Part of a small language model's weights: 8 heads of 64.
MLP neurons of a small language model. Each row is named by its layer, matrix (up: input weights) and neuron, and shows model dimensions 32-223. Each number is 500 + 25 x the weight over its row's rms, rounded and kept within 0 to 999. Numbers have three digits each.
Before each neuron's rows, "fires in" lists the words (lower case) most often at its 100 highest values on Wikipedia text that the model never trained on. A number after a token or word is its count.

fires in: "to" 36, "on" 13, "not" 6, "began" 5, "made" 5
L8.up960:514495516505461531528518500501532488509510501471504458454495504480466505544528482470549549449519492484506481494456484518493470509475464449520486472493488533529492522512481452479501521493556519468507523488492537497471467510514478492526484487481508537513448521548477501490490542508524483459436483487482539536484524503473503528488497525550479449490487480521486487481493493532521497478485494516506521536462533519450500513492469494498519531516493491471455466515525473465499500493490517531508511488492528491519509504472471508495513524548467528503534491520516520439527502484525547506

fires in: "which" 36, "that" 28, "to" 27
L6.up875:508478470526506492468509489482494514487523496465512508464554521498550541485472464488521487458453485490515496466548509530468478501500511456493425493514479472554507507543506508467495483546500508487531479529520475533484520535481529486473504456478504502509482525508439491476530502495529496514539485549498447482526535471497493495527490485532515505517484473500444467530500550535490507495512487485460497442491487515488499527500505472526498517535486461512476524512524504518548508501527457509488509505471500519512514495473488498478484528529453528468516511476477510457523537513495474537

fires in: "to" 48, "eat" 5
L2.up665:519521511527493513484472513512527513466469525438469544520523487499466502497504501502506528507515465497474465479505488520543486523473475429481536451503484522480513497492497480506489510521491501497505507438493553487493482503489488473516501502557482514489526535521507510502495475547552515460477465501484517465519551508501464455570505511522468538483497501497514442506529512473521523486508491518507525491500542518514491504511487506516449502543507498494444466538497483516516523445543487522514471442471451511530509514522471443510463530508491499495490512505463451521486482545525532489

fires in: "a" 31, "i" 14, "athanas" 5, "auxiliary" 4
L8.up697:497493484499448509497510522457503515495485500472525506516478527503501546504522506488502523474518508529490472481548444511475517489509496471499524490476497508526489489512514520462494481508499498429503525528532534511505499518504519487504515506451436541531514492511509481506519474501510525470503461504493488491497519482469471461498494543504484470513469499470499501515508476537498495474470478528481485481510505476474511519514532518503521515506505450493492542495467521437519492493568509484504480468432486530504514525503483498486574475540487447544502502515508509501489511484512512549

fires in: "a" 56, "m" 8
L6.up246:448452515487488484494532479510487474508518517511490496496448524488523522507518471507532536465502488485495496528492474486483508499493515491487510452457505495500466526520470452481453500481531451450527497511537525466508526472471525462490521461503480525505512542516510509494533518488470519500484490530512497508544540495528475486506514515481493480491488495506472505495497476492494516493483487484472509496492468506470482504476507488496506450513531503467522524517515501494486486485518518464526525514511507520505520511460484535517526469515507532499478499461496529520468529478501502504

fires in: "an" 84, "to" 5
L11.up689:464512516509485516467491518495483512468484507535488505538523524459475526508513533519510540540481484503450481504508489512479538502524519506478501480488477533529530505510429458522541426529508511516502449494498485550486488494504512496500532526490477512504475536532510524513495500550482501462480472496479509508513519471484481486532512532481475509510494507528504519477464534548530499489487472489532482492487516460486480501500490506497503496541539473499494486539498463547485475488519485524464520490479514508467536483529465489485552499534467507535522512526472474533491462480493538483

fires in: "a" 84
L13.up914:476461463468496509530522503481508501479544496497549511509469488468492515510494519500507523496503484497458495494490517514467515512483511502539506526496490500495515495493503506487492492500558495459449462457492494494550503517514483516509493535493513480528488519518509451572499491494488547488525477494496456529478487481466502465502544511502465515513481499499478555525477539526488448533529509483477484542520520495491516479514512464499455505516549489487513507496452480490505478519528500491500500468452507516502521518501507497480507483541501484539507515473466551490478531443483524524

fires in: "as" 41, "and" 17, "a" 10
L6.up54:493507484516465509493513470500511511486507480524546504486431518495468541528554458492483525481564451478421482495529491532478475485480464467507462507512498516507520514510510501482534469509537489489451451520500500544503474489521484469541489478414486513520513514523472466490504509505503544510490504495487543543512500511475490527494491498518487541524491528529465481489479515520511511510489517528496505458492490492517502532543484478574526495510490466497516506519530473500508478474497453507519516525512509524452503506487515479485538505480465498506536505540515473452491441522539525496

fires in: "his" 22, "s" 20, "also" 10, "did" 8, "her" 6, "of" 6
L8.up1095:492491516531518479494545461497492505545469554501509503543522515474498548530464456476485509475524487468438531520486462473509488498498521489517486471523506525479522495503502514483480527473464513485461488501524476525479478511511518505533520497493505462499416526533455517495517465543450497498521518522456538568549542495536498510536534502509494490507497462483465507472501514487498482482504465532511497490491480526505507502544490512499498506480549528496491508496486485521529512476500519498497489487462499511509496484451453530490529522506465518500510518500482479489469474506529517547

fires in: "was" 43, "is" 11, "received" 8, "became" 5, "awarded" 5
L11.up294:482490498513501437502472522483511512497497528513505515482544537532490504475520498488486512451502489517479477513504487507466494470543532483531516421494503541491535513515517526463509513519496484443485550580518514503472492519500450413508490493520482514492499527521478519508509471520533479478482486504559504504512501551482474509515553481489480495518472506536481468499493490533502495504565505456491493497515489504463542504513530485495495526528499499497506468479534485479505479502498521506524514542501504486497522488471451500520509524519487542486477505473484513486504484539552542504

fires in: "on" 77, "a" 13, "for" 6
L6.up285:503526542492481499490475519496531448483514495520530507492466469475486520482469503499475516487460548442514520493531475518483475536557466496556496522501511542518520510503466458496479489442500475447520521539515531486477483530522504516500488502513492522506511468499477502541510480466517505456483472487502469518507520501484476562520470542529521510516531482537507495515477465495507499485512492489513540479464509535502493492520461505529550475511502533475491493470536478511533500520518478527506448521445521523496482535449508496538508463507508474543495473504491476495490505465510507522

fires in: "his" 28, "and" 23, "s" 9
L10.up424:521526519478473509481462484549544490502541508534520497498495479474471511535519484477503529479460497498525497518502472487472496517463473504517502436497479494502519506507489498483506484498491507483467535449513487517514454491487511490492503538494470482509455523533493506507525482517501497504491495546527540546517475527475484558475474465527521500494524498468463521525489531489475503446474573492502549443521513523466509480504487482526514511487505477519504530505525522534477452497491488494545512478487511505503508487459504485524545509549460533532491506538501546482524489509535517560

fires in: "on" 58, "an" 7
L8.up785:498488461488465493507464490513523508458515495477465515501515485479491478521463507523518519460499494489516492488559490544460463505500475519441495488471499495479481514516517457491526470500530515490463520525495527508465472483496454510519529510545490508537509507493533526465516527571543517465499488458486531541524477494472485535483512493479462522517504507528531483489495476509497534486505513485490518495474482484504437536544479486566499496519525497507505452516521431514490490485476513471485526498514476534455491527506503482490535548504484521465564481550490526491511496514473511518

fires in: "of" 26, "career" 14, "team" 8, "win" 5, "against" 5, "for" 4
L2.up585:467425537478492526548473494523516499532490520489491517485523465507495470490500558490526525473493499507448465468557502523512500469480438487502477444484524530532525492534486524465493518476503470457519495521474495506491469509457463492515523489449513517469491511496512492510519509491534527486475486471503484487543510524491490495515507506509481527456502505471501509500501480447494544466507505438514561497470505506526500497505506468507450514489499496508502487520553455458503503505481502498542513495504513529505502495499466478516508493535475482512508424523475510507498510517544538525

fires in: "many" 26, "most" 15, "of" 14, "several" 13, "some" 11
L2.up216:530515499535488468508485516454489535542478478457483508491470500483459506510467526484536493480459470473466478508505500517516484484479513500521508476533538519509538535534501481539507520475484499475537504482530501515467500499521533488505483503499527505467533514476498495476494507508520526534506508504494516527536494492545510479484505515464481484476486514479523447534461508469512515516515539527511490490505503492443507495498521477520515504504496468507521514494478549495495480482464493533506543466536514520499527482504477521510472537475487471511495506499481528496535525492486517490

fires in: "as" 27, "and" 16, "he" 10, "also" 9, "to" 5
L13.up1128:503512467505540490524547530443481523456504486480497523471497551515514506487505496535507528518447481469494484515510518491470496521482551483514522475464503492510495481488484507481542496539488505449496504459468512559500460501516502513509486508454494528491495511540473513538525511535497549522497534511483554521501486480506517453516464502475468537476532504518526497565536535442469524521527477491475486471499504513469500503549481484548529490500521502509491491537452510499525482525462501511529472494488522520504490510486452483493495478556490498502541507489485490433539511509511519489

fires in: "a" 77
L11.up62:548468490442449529509530521472497489485555518505514506544478518521494495459506492530510509474502477481491498477503520516487504538475535501511514471496459493524536480499499494468497511471512478506504497478500494509471501507477517481461478529447459529527480501556500488516542507539505489525488500511495528502469513502471496479521542577462483476500481475533503494536454507516508467502499485478514508467511509479519480521516508504495509476534526478492471523538523480520510467470528540498538502481469512520485517543485514491524530517541504452482516486510497537499478509489520488501

fires in: "of" 16, "to" 14, "against" 12, "for" 7, "with" 5, "about" 5
L2.up292:473486558543452560550478527515502489498449513502467526483512530474463495534515462506545548495476486497490495488551524507530503468494476474509464463514504510488500476507500493454493513528486517481516478540461490517500477509537527501550529478490532511509480506513491530472544543483516520506497499538464472554519447512502507532488497513525508507451478460487483517496485487492484538515506514487513519462480498490536471485495463499521521448515484481502492499492487503486507459492499506529483508474568521524503530492508503495509497504490447474507504479504511489479552542518521493532

fires in: "of" 74
L2.up1092:495505475516495457506507512540477515537518522502538552520493485468495490478495517447498496477528497506450506490521482465467481466471483489514501492520472499524501524516490497501464529511506555495500455483500478471494479455451482482539473512514550526493503505529446538471529492540511485477514515490491498478546552446492491529523496487491487496446456491499500518489493501490526509492524471500474527472530521536467503504539540478522507490507537464530480471541489551491524510510468501487514521459452468542532504505500482528508489585515504502518442451518496542474501471472523498542

fires in: "this" 49, "each" 10
L6.up703:469457513463506489489518471497486501497475432481508545505488475477500524521541468510544483494434478499502524512546483495480512536494533495495522489490462541504479461506530496471533532522491511478436510505495451501481502508472534502509484512507475501562453501501509520500488469554466544507502511501466525552501497471522506522516500523502499533492510536539493467480497483549527516491503463475492498497522483486482481541504538522515546444551507449519482493494501507520489447469511498476515532483480492508488561487487482497484541525481476533512524474519483510549477507480508484513

fires in: "can" 22, "would" 10, "may" 10, "could" 8
L10.up7:502477513472475535471511511541486536473479495492508487508491501523474511459514451489490485452526510487512520455504540522521497520497518499493480499508491527491525484502511478468473508555499497503506465465493483512526477499523475473526494505481442508457523485546440551478477457509499499451512517470512497505492477501465462497521505486485454473487454529524480495558495514484537529486534456512510470539515468546535502525507479514498484514556488557519497446553499458536526509501515480522504506505482504511526534516517528482505503487507467485498567489503488470494481462486496539506

fires in: "is" 34, "was" 26
L13.up355:456505492497433521520480521482532495485482480501487500484468525481459516484493505519539479500468511447527495489497484504519491507520498452486491501468483535530509512513505463518483454535490575473541485509497491484439506507493511451472490492506509503474513526492502516494488492505477530486524507506498494497504493467489485512483504492516430464471478541547488516524524556544457491471540495470451503484574487509524507448507498517524481525514499479538453527539494479492528464466510502488499457474510506490483529489522491525509478470523501536515486518489488515511536460502463546486

fires in: "0" 32, "n" 8, "elvis" 6, "francis" 5
L2.up631:498543481495501527470516507515539493504520521475587515464494466469452467456516501519475527495493526534479495489490524528494514527500476500521545473472450493453535488527517484456493459521557464488557521476501555523470480484498505477497523510516499541494470536541496568477458502511503474479501515520541506486533501539501471537486524561505473494493545528479477496483539500523516486460497467477496520500524487523495521538530456520508507510474522479495468508507512489549459477516517475492507525475487480500515474462517485463495474484472516484495521478497484488484515496494554502503

fires in: "to" 50, "they" 9, "t" 5, "would" 5, "may" 4
L11.up581:497465508474521525460491515503554501507509544445526505526506491497488513503513456493477503527437460493524515511533477505498495490487524480499483467515481481496512518509461509475471494508543502497531476495535475504451487513507474473507494494512474460556477520505483514524474491475505501477539544542511475522501537491487476507474454521515492499503530475564524497505451510505516494492519493535491523518483464493451472488541483484507515493526497487505524489517544463534543486515495502540467526470474514483500528503523449475432547455514436491490528511470496464488543495477515492507

fires in: "an" 50
L13.up392:498477530538507523488492504482487480501525504486459546459504488464476480501489496508524520448483513447484535461518504543454513529470528466490521509502508590480500505531525511539546520492550515499500517533498487549468497500481498510516494517459486504512459534502508538525527488490481504491468500506517530536540469485489492547543512494503511494474490487513525468503492483542495505492508492520490479499520496486563470460473477513493529513483507454446488482476515514518517508445500480490519483468493506533489525519522547503482517527513490553531521504508503535472467512505472507524

fires in: "to" 62, "had" 9, "in" 8
L8.up1162:490493524511488506474487501503542479496511538463502534559468501472503507463533507514486531448452518466511478478514528488511485527498470509495516524483537498486442487502482484448487492497492504483528490477451506523461480532491548488489563482498520507516508462484474477522489525503527527482479490513538583535533520514494501509533493506501490483515482528505503532510489485495505515507520472504501478472521504531441494523538466485517517501502544487495491468514489445481512511506531538512517485479475516534465499506466478478512533507558441489522481448507484494467558469505516510456

fires in: "an" 81
L13.up746:462496476490424506468500501497562501508469475486478513485500489466512560503481525504528531536466504522516446510536485468461477519468510456510478496482519487466501532505479511526491526498484499483504502486509500541486494506489545532502500506517467474499524517457511531519516499531477547502517515476504490552520500493450487478545478505505480516504493536516524498483490528530509472475495475467495520478509541531522522471486503491543478457541532457506493508479511427481511517478553515488517541505480517536489542511474453498480511474504475500525470516509455490519475502479480536521

fires in: "a" 32, "was" 18, "had" 18
L11.up241:504517505508522478493521486504481470519439469479497518528453477465518511506541512540476527474520502512527478513499485514459502517496478462483512498474515550472535487525507514490467483502475492482507490520537530469536493510501511463523492487524516484493553501506492488516522506500528509481479488491531531527567548516471489487472449494525528475497542460529474518485519486506492511519501494520511490528481530523479506566504504466507485523527514530523497502495527504541487486497500442468509561488461493520500508542494460487501513529483513447501507439509474474525452450459532516520

fires in: "february" 23, "level" 9, "career" 8, "order" 6, "to" 5
L2.up535:506480468515461500488522501491508515468483491506457512466517511507498487475504519466479525512500524528479523529543472509489494483470501500519518489536510502498527505528484512498494534521533500482476530503497501507502432492480513460516502463476512551485487509508461495496501508512500470521493550496499510512560525498545518487501519475525479479510444508479503521494470533501460547475520517482486524500515509508467494502453494512555502520514510467446475512469485519499482475479483513537487489525490477501469487451476482496549505456505439548507470529522495502477456478527518496481

fires in: "is" 35, "s" 7, "m" 6, "was" 6, "re" 4
L10.up909:487530480482510491497484500516533523502497513499502453475475480490503539481482501486509542473457536492502512484519508506505479485529486459562517438494465501508529494502473552496500497521488508476515517520506530502489499474532526524492518496489480520494536527522477516557503489532480481487503467513479489520548480488516492504475460508464459502509523537562463472526498521531514525472526503493481513469549540521548551486480484449519564494492466490461477477522535508478528472509545528448509492482483486513493505522485488510514522499505506519496498517526503457511490444500495515509

fires in: "because" 15, "some" 10, "that" 9, "most" 6, "age" 5, "time" 5
L8.up1252:497498503475522470508481496458486532544481549539492536506516497459516546457522523531524509491460498461487473488515528532492506493520512490521478474482524515493496504519487512488486512509519528480498488448536485536508463524557564491483531490491456457501471475522484510516490467524471495520527503514507487520485497486513513480537500534513524515517499491544483504469515533529523486472484514552487521547503480469448478480484488519488528465523521512499511496474528530503535489472433475501499522462506539527526483486524473494505500471541483473552513550505486505474533470524533513481

fires in: "has" 24, "had" 18, "have" 11
L10.up1126:517469542492509481506505545539447495488515495447553511485471495516481586501482491524442501553464503513485525526476495484500527533474540508457430479500515511498486512530464465458520493460458484486511487479512514530480467517483531492486510515513467493499526526508468529480503498506471553508482481524515488543489507466451512465479423532541501511463462497491471509549501539519522507500505497496511533486502486506472511505519482501507516481502503477507505456473525482525516500509530474525507487480481477506478494487554515485463500524502480478550462474469472512481441482498513523473

fires in: "of" 34, "few" 6, "2" 5, "several" 4, "many" 4, "among" 4
L2.up594:499467529503471505489509487519537519507437482509514525524475493483513501540500520510547529488498484516447449474544485495463524499471498497478493444544537523483492559517485483515442530484483494477512452504524509511515477471508516503489519512500527497470524526475521527508540480500513527481514507483512489493554490454523477510481495498489503486469499487494518508513435510468494521501477535481511526470504525518495471545526549478521476495538490447465486458455503530505466490468549528567534487476545509505487480558513525562487510490526501505506474424536468524467501488531495490490

fires in: "her" 73, "his" 15, "she" 7
L6.up151:480524534514528470486487483503522519530511487467562502500464505483453508514483488504524459517524471474453540473492494492495468509504528468504519492476485520480476490509474513460509462484505513517489443540549538473442510514489523458516500518503476496487463531514511525549514453504566517468501503528498562536527499478517482531557442486503475519536488474489466482535490504498504520495506471489487504484528487523499543505491465472521504523490471511481485481512511508488507482465517430535529545474458498526489509557507494488486505525526484536536519467495507502488497500504542498518

fires in: "of" 42, "to" 15, "and" 7, "concacaf" 4
L2.up1275:424463469512484503494530492467496532487481492495481500469490528460534508529488483514525532441481534493518494475567529493500506508511478506486566495501492477506507544530481483511463511542523500465511490467472495529519466485503514474512522472504480505547484526533490491497539464511503494531545507556482453529502524532464502465511521494524505518468521507484461529525509488502524536479482474499517530501499493515520480501513473464502488545497520521509448527471532470493502485500488499514477537505524502490534527502478492508485509474527475505491529516487476537510461496511533536529

fires in: "part" 37, "one" 35
L8.up470:463484476526485494507495524494491475459534478464486482489516455493480526432524465526481516487482522498492483483553535535489523519506487474546537503459482492532501551546505502492496517501529518481512503490504516517419504501502498473505489497470502538515514525482496527492497488486481511544492503533512503512499521458483494513479470509507472423504489499488527442481523543527485487507520516476461500489524529468539496488473503533498488475565491482502506518515478537484507466471519521510486540528474518505485536492451469495503487530478497506499524492552468485502490467485500543495

fires in: "a" 86
L6.up400:523490572483505481510508474530489478475500527512499511469470489495496526489541482501492534467491534499514504485485473466484509482478493503481506471505534512498512518496544510473492484444485486445477513526541530512537495510521507488506498470468495509497521525441471494534488507489517515469507504495409507565511517497469471492500489521486501518518495552514455517488427498465545488477508489495489548538510547506478490515496502454508542473500512518530492504527536513514478472521502464531550502484516517531466539497507476534547548479480449486507491469522493480496502518480542499533

fires in: "s" 20, "no" 13, "al" 9, "vol" 7, "pp" 5
L13.up412:479468518501516516491495524530502485452500492462567489503485515496463491535522528509505519499495518526518484526521488465458510535491533444512520474528493517495521518520514485502538497480498475528505512494492499536499504500519509522507448460503494478487516530470510497508535529498457520493478516476487453522534505499459472495463462503497450526489519510522518467497497519507503495520546525491451493531517475545523517496528491482470482496478508499496486524498520468491525488520469503513511494550485469518495495469516509511497521540458482470513508502498468502543476473506496530501

fires in: "other" 20, "all" 20, "of" 18, "are" 16, "were" 11, "among" 5
L2.up772:493519528501502476507467495435500555527483494517499530499532512481528511494497517499518489526446489505478462485479460524480491500533514519492556474528531490503512532515486491457510537542540495473495475496488513525477473486516526487467498492511520483459515501523478527493490460514500499520509474497506486502509495503489480507498479506511506512485504482487479505537495507540484522495502479516507479508533519500476497480475514479522505445509519475526496508493474548482489494499495497530467473487512521527546511520492465491478482539545499514495457487514489481472520561511527494494

fires in: "to" 39, "would" 27, "i" 11, "can" 6, "will" 4
L6.up742:498477508521478513450503481525498518519523498453500530514502523495479547520510502512490530499493466506516505489542486546524505500488517462544468500514481522521483516516476479496487489492497521485507449534518467521429520512554496461527516507483455507543485506531460500527515470545486497472509490502467467487518542483469473511557446473488479434494548490514490509544444482509516532483503435552503492461502482509510482457557503512527480515509496494460466506522492500515526493486540500539484510521453513560512536508518459473482537516540476486481520530509519505493522484480487502520

fires in: "that" 41, "and" 12, "the" 6, "of" 6, "which" 5, "they" 4
L8.up943:544506494521531486478499486506445559526525452458503491513492510526459527497538470492485482513481478513463493498490474511513502506456505499466468469494501497490520558517530465508481496521556498472513493512480461511457465502470510472514539514489543503515429479548475487507483494498508538470516527489513493498448556509523495476512496532490523446515504538475498447522493498493511507454503467505477512488513513496488502518541503519527486490474519461453469502536503467509467480511516490512539510468463549520505507504463533474508485510523463498504510466532508517497488505548504495520

fires in: "such" 18, "has" 12, "had" 8, "same" 5, "announced" 5, "have" 4
L8.up614:506516497515511528465498484510487504482553470485557568473499501482470510530508493500506548498484479471511516475461524492493483538474473495510472492513502496501522481519507502503539491493491478494483487496545508523512476512543468472477496496489494509514530523527464492451535551475472480563493495464477518506513524509470491520501476521516487539510510481489441459505471521559538507522500444525529492482512493485533473538567480515530508491505500476522535490543525468476510484468533473476491529474484526563474509481492474467476483486529507447501498505534496483482498501475560514499

fires in: "to" 25, "around" 8, "of" 7, "either" 5, "over" 5
L6.up1136:455506544490532503494469511493543535502539470523488539476516494548481504461485504555493513445501523472499487469530508472528502548511432487461449483540506523502493528491481436485539504475465522502537497475489514514490446501483492495505468484507512480520455498531466470516500468522523510477515464539516502502506524502467508488482477508518496515490532476509481511509510523495457520490503462476509550484512546526523511500536533495521490508487493537479492495504477502492482499494470489544510497491495500516474553550529492501478450513482479475502456559451489476481517502478505541521

fires in: "in" 43, "as" 10, "super" 4
L11.up427:499507513523512475459496512494547515550480481506507504509504499507508526494534467524530539465470487499499465493464518530500491526491506440502524443484485531495490492474471515495502507478510501491513483493481459480486500502454475425497499568460471495523538516500473490510510502500539525457494472542496534483524533524504487478506548492533514489534436516487479484464517492493495477444493446517485535483530533488517521541506459477511555517491506495484502539474509502481518507494482481518515528425465511494451503531488502510493517460503476530522505477494489499504512476515523509521

fires in: "has" 36, "had" 22, "have" 21, "would" 7
L2.up395:488513485523501493497535476521511495541433492475461518511523481484456502526508510482521524484506499508483548454479490500454505515473496485487494487513495490462502517548501473507498495508506526506473506493473496552502491472481508461517551513558496509489480502566447484507552483556548526473514508498449480525521528494518514516509508486496488511505510517518491454503502490470485496488521477506448526493479507518493511547529505521496534488471500490514484489537504505529432526507512463530505535455461533541516491435519471459539437504475492522487560467496506495509480469484527478521

fires in: "its" 22, "s" 13, "more" 11, "her" 10, "long" 7, "his" 5
L6.up972:519543490490501522484476498557474459566507516461494486516482491516510506497464506497479517487453518486489532524536494504496495495448492505455524456536477518536523487521469471523517488451499507452501497508508465524450485468485519518481498523529499493497474516464499507537508505519477465521519498492471562511481536494499503529502462479463490499515482463497511470503531495540503490510506508493484510478461552488484501484496500475484480500516509461469517528473534499555539501474479485467488517547501481481499503532487476504481503448496466504503543491498499476454478507510486472490

fires in: "s" 16, "jr" 11, "no" 10, "al" 9, "op" 8
L13.up423:454434511501479509511460554512495480468474543454526530474488490494514515524510514510518511471483495524530547516501528554495497520507551463547481469454489499490541507542473475522499502491513494502582534466497515516499522530547498488488447511514462503473532497510505482507548516500472504494480509494496476495535482469519460499479513533519463519511488523497458509503511495502491504513489528463445508487476484491491504512533533485491457465522499489525472489506531550506541509494476481515523478519481500521529519541500534489488514479494501500545486460533475479490445491465485510515

fires in: "the" 32, "of" 16, "these" 5
L8.up574:513504512482511470484504504485504537527506503486482525503507470508512522498524490478513546508468462498495491488494487510492493509451524497521500473433485480502517518502502465491514515491531484490496500486511530522477436468465514469471496554460486537463521566520486503497475497499471514500506521512473462508484525493512534502560531555507492519486480471522467488524463529530499517499495457477498527506536530472477476470555493510541508493512499504466492518523551504459478453496516504454521494500490543508488506517470507486530513519530527535484533514538531448487519506502523482536

fires in: "first" 42, "last" 13, "only" 11, "also" 9, "not" 7
L2.up167:501509527480543479481535505472475508483535515504488504493549481519513523479510468462494496499492492512505509500491475514467500497495488511518494542480520466499489529510503459542540488557519485484487459488468548511508497498511534407502476486495531518486512535500469527499509490526555480517522500485470484494493541504510486522477472529522478449451529504469476483497491498522526487501522485561503512506504503533462521520510498502519490496538498493515466517497500501547514488505519515536481497478445474518491476486529462485507515508505508513488490467479477545499476461455573522500

fires in: "an" 90
L10.up191:467496494508466507455512471499503488507488419478483468515495485450497531477514479521483507501498480497505495478528478529501514492480477454563493498502491546469507508500460488493495489510540535501511500529503497530481491512504501491479530487482480504505446535490456546541456468521512524488511496495462498478510515481495473481526479556493489477507525519533530499474494510507547493499499452481509545494522508471517504529485534510522512487530526455494496442512471452522511487475512514516479495498444514497508579497485491497479555520510477500529535474504493510513490480451476534524

fires in: "to" 78, "would" 16
L2.up621:509473522514497557471501519502525523499539510485479504507516500468527513476520477454503552468492481508477465484517521498509492481497483489522512427488489509481503531490470442508487500488486530493482497487544496494471481528550513492515527526519511496518482503491461528501516495554523471504498470528430493518530534512503488473523433488548518479505508521524491480563509504533503525477508444507511525523519512519484507491512496488520427538499510528464505469549530462506528542473508482530455480512538475515524517498511450432478500481510450494498526489526495463505477447468521540473

fires in: "may" 13, "june" 11, "october" 11, "oct" 8, "july" 8, "august" 7
L11.up280:490509468477485473515548488540481569467537513518537499542517456483474518501484501528519525528516453501483480493494490551508549482513486490497487455483506494459506508545503515441516512515503512491476485476512525521498440513518499480475502556509508511496488521511495509527514484513505555484503500551454510510512490447541505491510526529519499518494498515507465487459513482515542481467508525522444524490501518504525525550522476531534523485470486535483480511496524512492491471506459500540525484463500503537532495485517490501496560482509507502481510484516497480506494479477505503481

fires in: "the" 33, "this" 22, "later" 7, "these" 5, "to" 5
L8.up770:526438551496523486510532507496491525479500516452499489526525478518491537511525467493477560495526465522487486478525502535476487488502488464477556480500481530507504536505493445475500518473516530503455478521496526516424450533466491455523505504456505510502462532535522507518539449498514486509510479542502497580510477498528508529524468480520489484496509499506483471499449474524534515461516484517457497514493502508493488516555506487537477462537496493454496516519507489521499465478479493510484495495472523538504509477493486465499491508515514496506519473501515482447485467484467468509

fires in: "and" 25, "a" 11, "along" 6, "especially" 5, "both" 5
L13.up1110:522512514485496482489492509503502497507469495495522437506494487480542545516566481553548516498481468481463485504469522506532464493499489524563505472486493500518543508488508491476523540492512510482495494476532549497479387520512569497487496528504468495521504507550501508484540498483473515508482495530475497495520514527529521510470465533496500514467471505514426503524493495516498503481469480457506504514508497465488483477555459500534517527513473501451501526492521498493507468492457495510544548471468528504511511524503523495510527476516479508514454468521524504484500475503536493506

fires in: "october" 20, "november" 16, "february" 12, "march" 11, "july" 10, "january" 5
L10.up188:470498482459479478488495507467512557535489528519513572510484494491527475467523543538488523482520490486471501489517506509459491504525474478523512527515532508503513533508497444456506465475493518513481491493494520515527462499493488500510475489501473469510526514533502473502465455523486488511491514518533514510490515519512494519490514496535511487509525562506516444461480538505457464499549496525446512519527523479470522475508466503520522490523485484478463528506532487492468508498468501472544506477496489508451512548497550513502533449482479475513485486501500481484483485485483548485

fires in: "a" 92
L8.up865:492473522444483528485543553490448502476519496523576548464465499547484495488487442488499514520473532489476510498468512498486542530510504494513495484534478507484527491506528496494531507527483467473462465487534493511489508532481530481489479479468437500513497507510504498497541556478498509491523523474472492521491503500510470481521533508453468486519464528493516483504470494458472467501508502512499494550507506544510486501549478537533528482482545483518491519493479491500494517471539523505526512495493488512486521525484525498562496471515474466537494497496485537509465500475530518505

fires in: "of" 24, "in" 18, "during" 6, "along" 4
L11.up951:493509514531503477503515518494530558541506531488530481516504512491532491535485503500467486525455488464466450485490514523482542510524515469519507464501520470497508452525463492501512508490516506451524495523477516493430478546527502493471496484519483500494503511505524498516522537511528493467513489532506517511469512521505468468460500482530523522522461559490498500488491552476448540460515504464489525498510557512489536497486494484535497518462482524499511510490528474503509503514486519481517486524504523521491507539484497501498524489542522472560468520500506514492511473537458481570

fires in: "and" 64, "of" 17, "tipu" 4
L2.up497:500527524483525442490525526478513532502468500520524535500508528470536514485511520462506534481501514494487531437519540510514472518514480516534475451535496487511504523491449500529495558479518479483466501484511505561466470502517483506522534546476545464497514486511484508509543460525513503480501486520485477518516514502493486526484513494485503492480519510480487564510455498455487480454494493484456542510516512512501475562547460517492494496506489514475520497522548519474514511493471526530519449499482497543499496507515474484506485520542481482517470512502482519484507516547514532521

fires in: "some" 20, "one" 17, "much" 8, "many" 8, "most" 5, "several" 4
L10.up117:508502477494467497499419465456540498545499502465512546484472506502481552489538504475512501491497477482466518489485505537508456522459457506483496501514495517510488498549524507470485518468498523494462464476504502558507478554457512483517509523478472466503503535485503530461464458491508545509496514460506518502484527509494499514505469544490496488494540486507491457507474510533532473483515501525511538512522497437497467524484514483527554524504489460496491523484473482478551487484499518490486475474505524541522527475476504463493493511445480520493510485542490476456482516493513496511